{
  "activation": "gelu",
  "lr_mult_down": 0.7,
  "seq_len": 1024
}
MLP neurons of a small language model. Each row is named by its layer, matrix (down: output weights) and neuron, and shows model dimensions 384-511. Each number is 500 + 40 x the weight over its row's rms, rounded and kept within 0 to 999. Numbers have three digits each.
A block is one neuron, or neurons of one layer that tend to fire together. After each block is what it responds to, as a language model described it from the Wikipedia text at the highest values.

L6.down1042:416525541493502503507560459501478533483387538512513467453516501492448525550441537573485556532527467486476432499530472435501516447594482492517496511468412475535446474531510527517501521449501523512556501492553512437410457500531530524496497494507414527547464474516454429480506576513476481489487624533508485532458456541457546415438479504457538515532435516472576480479555530487524528455448
L6.down2248:509481544559504525489460516461486449485530529470545444599520480448489487487505459522463458495473512494505476475450614498559473473527587470477590539486448437401508487543538506520572468589589494487517473491478518533523523485488520430528482529516470481456530487412520495555454593487443480532448531464468526548470445481481565463517526400484470412496519539509435476451526437463473488536489
L6.down2424:512533484488521507462525476492597495528536514497432429529546542484473542580482527573460529536459479523564518461508476419500485435524510535572504560489429438558496467543466524470483565479452555476486475493503490505458529612524505564523519517498516428496470415541484427468558474546470560491516601560528517466471492466508509493449423526473522540516533435500458453465480615535508487453488
L6.down2830:440561481452491457431491500425503446477553509518558511503479488520490503448490453489504483493474462522492508536411486535452455478520457487529546459486460470483472443484490480541484474483423466542557516460554539488490467492478458485500481490582602462466484486445500453511451545459546548527490506508546426480517474574506519465498538521494513492410522462551479470442456555533479495496492
Description: Before a number or date

L2.down2237:536477522446501556537536444506471563476462517510438498464519494568481496490527522510433481479504490529542505515571515417530526446516466440483560467550492523525493565524562553565515506494477499456554484546510527470423548520511500497520550513438462532553542426510462531511496555509503516533541487480537520477494469543531481512458491529565531450485457448474386522506452477509497551491570
Description: Mid-word pieces and "of"

L9.down235:530479474526504550467468499405494483471552472491609542522511517493515533475530516492508534482448562517499616439451495432454499476527444482490527536487487481437526472520513456495468529470492408502537510582520509463486471512518522476508556561517437506475577464528494524514514465557477455526561447543456565513593536443512479457514510559508509603519472516539509528508511552521490490503527
L9.down519:456562519496538460522438542421565507477523528501418525560505528498503449474468483517511472502477543547495562556491466498487500483520493543465562475501493529456523485528521579475549495517481485544477455484453536490490554532521564497430556491489536442483553474412459481521454540477475513482479510515481468567484411458537471494385548445533501493494439512534482506474419552499463546543432
L9.down593:473480510504522497489431479508499484535462473491474502562469604506427484556497533540468478463497483401508543508481472489509527523546458509414513508590481501563475532525472602465495475495463522512482564482514530487513559520536528450527532461468499517492485540500469479501467401460524508526528495456436481528513578534461515502451418442531529497520506512503486534450525529587421526506417
L9.down1006:535563554419454532432491470506416446552488482567555501506441474482486517498433505500522500500430546513550458520541532544492468540511507540474437477494476506573492518493514555526482488473551447533456463547578513509543516515487523479479532422448521521491544514522528484472488508530555581477473507436444437518499543532523527527559459452521437443520475600471513517386476545448548497518471
L9.down1397:473475572444466468544506567419493490518574486464447523449414566504454555497573601476534511513487508444476582506534544491447423465509492507432487493464505510566485496475545476502419498491457462555525448463525449526559551436556546476487522516486458476537510455532501553474504511564540514490495507536489564482513419528415444519459524473477477432529551596565426489496493460518512492428482
L9.down1400:455473479437474464457564583511508532434484511486487477507484532469550481498425556541462492471447465503574503471437491529508508471585438496590489459530432506456453498494584528528562522552458534458506541468465520531506465473567474582546499463447479461482539478433444514507477493501466490504466465475400463468522447517525560525476523490461546535473478456457500494468531537542606496536482
L9.down1533:448456469484478485480406479524462473487419492529493476482493494453480518520456547521537555488456520465467607488493446478482463473508536438497408470477484450489493465492418509478459557506552459441487463432485469445575485471447534533509511499508497459460523520528524481457531524580475410418435525441510587555490603468515486458538501460405475510455456514530515602503577430537447500455441
L9.down1657:498518474561513483510455479482561499420488554514499509476473528540514424539470565447498499501534521464464500497447506523517473568450529515611558513545440435540567429472457551508465595527437537532489522511479543468497493531528498565522529459569470471622513480526462496505363561515439511454516477470521465532484407490480494463544483535501428458571487504453485525506422506561485475512523
L9.down2526:545521557504474408552500498527442540483497500520470510508471522441423480538520518492548544451538471499569510530503556433457569426476469469500464498471545501516530454440496470504551472515477462546501483497524505502527533528475534549493479543483554543526506490501515573484517467493454474514431484485496469512503477515520490471453514523512460458514447492454534462499504493538556474571476
L9.down2600:534439475519522492507441502455497517513524476515511564520554577493504474547541476559536437524436534495531547493468472425504559566434469520509501422531539489488510438493525466488474535555555480535513434502487513472468440484471537463510511544505435508541520498551476519528521535562463513516494457502518455481485484410527490483539431566428505559458462549424453510543513512542438435507472
L9.down2806:511533442457539471480498526528529570458509539465521451485524504483502527447535489457472442518496522484486505474527536516484497531516505510408537493523433502506491537455511526452556493531506540528491481563506504415518530500507516526503500509476445471463531450509451451439477477480471480533492434528508517541477511474487551546497485450493490486478520527503489510501515462589502520461500
L9.down2815:455472472557597460482491484509466577501492518571522421468490471496539553510459503507554541529508500490486524445451461573446520494516464442524501452495496501579510541421437493460504508516506467561453434546505540488486487535470494450555409490520579411532535572456548520441475526449469476507448513534487496491480560462538466549542502504426425422452511467484523523595516523507538505529471
L9.down2820:446477495550496520467446550538517431456538452590447454482517568486496442503475538488514503532530481523582523552523555529451556433516467595432546457534488452480563441542455445505507460449565486523489441574476558448494550483407456506535458466468476485556487548517450525457452521476480459432469516452555470517568506517499467429560496434417391548500474488481474528455533496484509400569574
L9.down2950:505475547525496515584531549554492507436483493515529544507549532539440513579462553615506510482508510468534484475454462387460467492557456564455464452460445473540452396504496539454468454586439450477487533485485511476501472503538555465518530480510477507547506526395450489469592496477503409475433499490485442539525490486554438521470552509441498509515471531419531536480495475550520532473468
L9.down2983:492467488528504474479550517474519454455505454473544568452528538464474556537479498518506496415484468438506464523421457500473453557550525447434458524605483510560442512504472519545533539480508531481479500481550501495505508519478483480536473494414519578568489532477487468469481509538458494531473523575493484510486529522470478542451429593516583517540521463513442476495446574502388523549523
L9.down3047:462543585475469445505532536464521488513493450496458513509566596474475482498497432501472500535562539518495476445451396510468513484535513550470487580589497519487477480471512516493503462515490583461475520468529495399533522460449547490520517569597515494486566520490489488495522382452555504539532513499482519515450473497460507411523438465495517510547539501487419495450517469536420491549511
Description: Separator before next digit

L9.down178:573599499513493525462471463510474447510553500450471442507498462574430374572496488524563498426516524420476587534541459537529491535454469514556442520463470553504460480576520492451520508497424512536497482504563494453510472500464463594467419499491514512504459613481493510497489540487592538503519502512416535467546474511533524508515471502550582479501464515451546534503506579567506542429495
L9.down258:496538498537508512514541523546498416480535496517553528557508476484462614466472492496554471482531458471470530489484480476566493452506480461581447510570539438562489469530503513493488512526470473502534474509506475567473561487581422529533531480535533509505577499448526574571497519461540507407492502496540481545439496534506489524500472556480521616557570533523592489497576531538486501506480
L9.down663:500475522443501497449515554523496474479541559599524481516451486483449492526491518513440518540525508480470475488509499506511565513539565487505443510509545513553498526520506506485469496524485550470507515455517451508489519490508593492515425522475510527505461507591484549496512535490509527452464571520526480478502471427533484555553439520517519453493510497527551551549523491539451494475417
L9.down723:490542555490518514526560454485484374539513554517518472471527465537497563427449477557531506477434511476509491450495459472417501488510508464472483429555523490522482532638463465481501471512496512533498515461523518497532482440455445479548463397497482498460480535499533481488503452486480509487474555472527451488564519495488470560487465547520496533504526515591531452588536554513519474501533
L9.down790:523505462482458480497528485543483483453480497474516442527455549459520477481475525443524502471507533469508429459409453450433517535440494474441538546523449576576471550501543512482558523474472487534522477527537519377511546462503465479558484472513462504477473507535509451478480549425592451484504456517510454516471623488465566496441466497483500488550533461500565559420500502575490586565497
L9.down961:500517503499506556539523484536503479488531489489489507497484476437468491483511502527530517490513447540516444481527561571464447444486482493489571503449397516460514522498488456450525565505505473475477553473444480507571517519451552455519472521515539525510535488479543573531476504545446447539537514498450551513500490424504578478474490490463412520622487542492541489456461492504493539486521
L9.down1054:503401494528550484461466449546430510577554487488445533479465495545447495410513548575499455484492503510530541521476437567494483513530500477569548533512593512526492498565506459503456495463484466502426467576494422567498476513519552537467473525501533562584462485492406539379514481487534528422518531489538445553449484537492513494517471602547467437503446442547462523485538514558503475464446
L9.down1089:516478578515492529441493526533483528494442476510510519564516509456488479431534490486503497428513522551541477513401443516548497521425528506535508509594478499463443528411461504533560476519446501556508552521577528478556546456512468482520542514505461479451531518508492491558510445523512453493545496487525504455548564535475454488477417547509440465470485526508486515565497590538507441540488
L9.down1240:537573504490495455543496421522493512496519498463530500432462453472575406559524489519539520499466497545474539476593466539488536410467476513553565491599529614556417542520530491503549513501521526541477515537516488537538511521516515463501479441418514504502467421486468554512484475488488559502505522511542446507514482470473443510424543482469499498443523471531427504499525576492525533485465
L9.down1484:421530490557532440513559495488525449457458468515450496487556430584518501436555562508495476562517518447431457522439519512526539563531535498472512574504399512492526507502533522492512555583475537523457458426495499533477493542432547531537493506516533536470480540501466553504539523540460461442471464465555504508549511423513539524438563424561509548510468501412495519507427519544538480454505
L9.down1499:509488555492487511510506468489481479412489454488568507514523494501464481592471467506492529478543483504435418468473538455533521532517495466449490511469426468510440506508564432494503483485487518479511530525515433457392486517473517496539484491583542482484507489522499383583545457519449512458489503527518482470529447480494456529499554490530586513520525525466531447471491501479468451441508
L9.down2019:539507457514607516518517507471491497525470438520458423489453503494425452439485506588505508499482478474495495486492469454451518518540448508544505406513457540474430491510499468488535473433500471601464468488451540611460508538474486454491470521496558323541510592426527531431482561458532591526496517493522468497499470519472504443578501484504484548502510529524525460510509448560488505545443
L9.down2393:503561541506500595493557551450509475508451521480433542492535468510468493448514488434458502551486534462467462579533476485465468511496523483523485564497497428493488456446511464465435497571513474409500487530512561521483455442453501456507550519463455500573560478495495444523448581531419470443488501528485512461517564512506552529523485478486537508511469513551412406404488495455495556476537
L9.down2438:507515472550454502483436499554437502474540530480512496574564420490473547537493491509476509469436477497461510511505519511466533519549494518537521452454503495403487534455524490543497508510477560495378512483525496501501527456568470538417519428495537491539480555539454467484505530493542506542568494510514466534495527479542549507513508507571459483496467554504511442517530514464565511493512
L9.down2585:470464517491523414405514465456531527518511453552473444473531416461602421503473481506521510400490454444491493473446513502480527484523538510441546490516599508488458541512460519495553592472497536475435519518507539463483464496356432518544483484527513574591504496549497500488545489545515468484491458500495446478475527498448497544491555546574502571486548488430552440460478562431531559503430
L9.down2790:513439442449463528508474462463552448504489531523493398465502518458511527481491479512558498533514436528561522465497443534481570529475510501442487530486646502417351510520488552439590462497565485480479475462487541483548492540551552480494521515474473529444529499456495429489480492555441486565489470527470446504457486475480421463426404537478503564451480490497543525507463446497464479458471
Description: Before-a-number separators

L2.down2761:433507507496436488512487495558552476498478501515487503538444471553532523458521393527490503544502523466465486544477447478529470503475509450499519437551487430505477556452500507482457494547456470495477518567479556501578443566500474572544529498507513518435523480430503506478498505538484495475517409495509432481509543615517550530482558504526531485513520526577499494557545519546550481527503
Description: Football results tables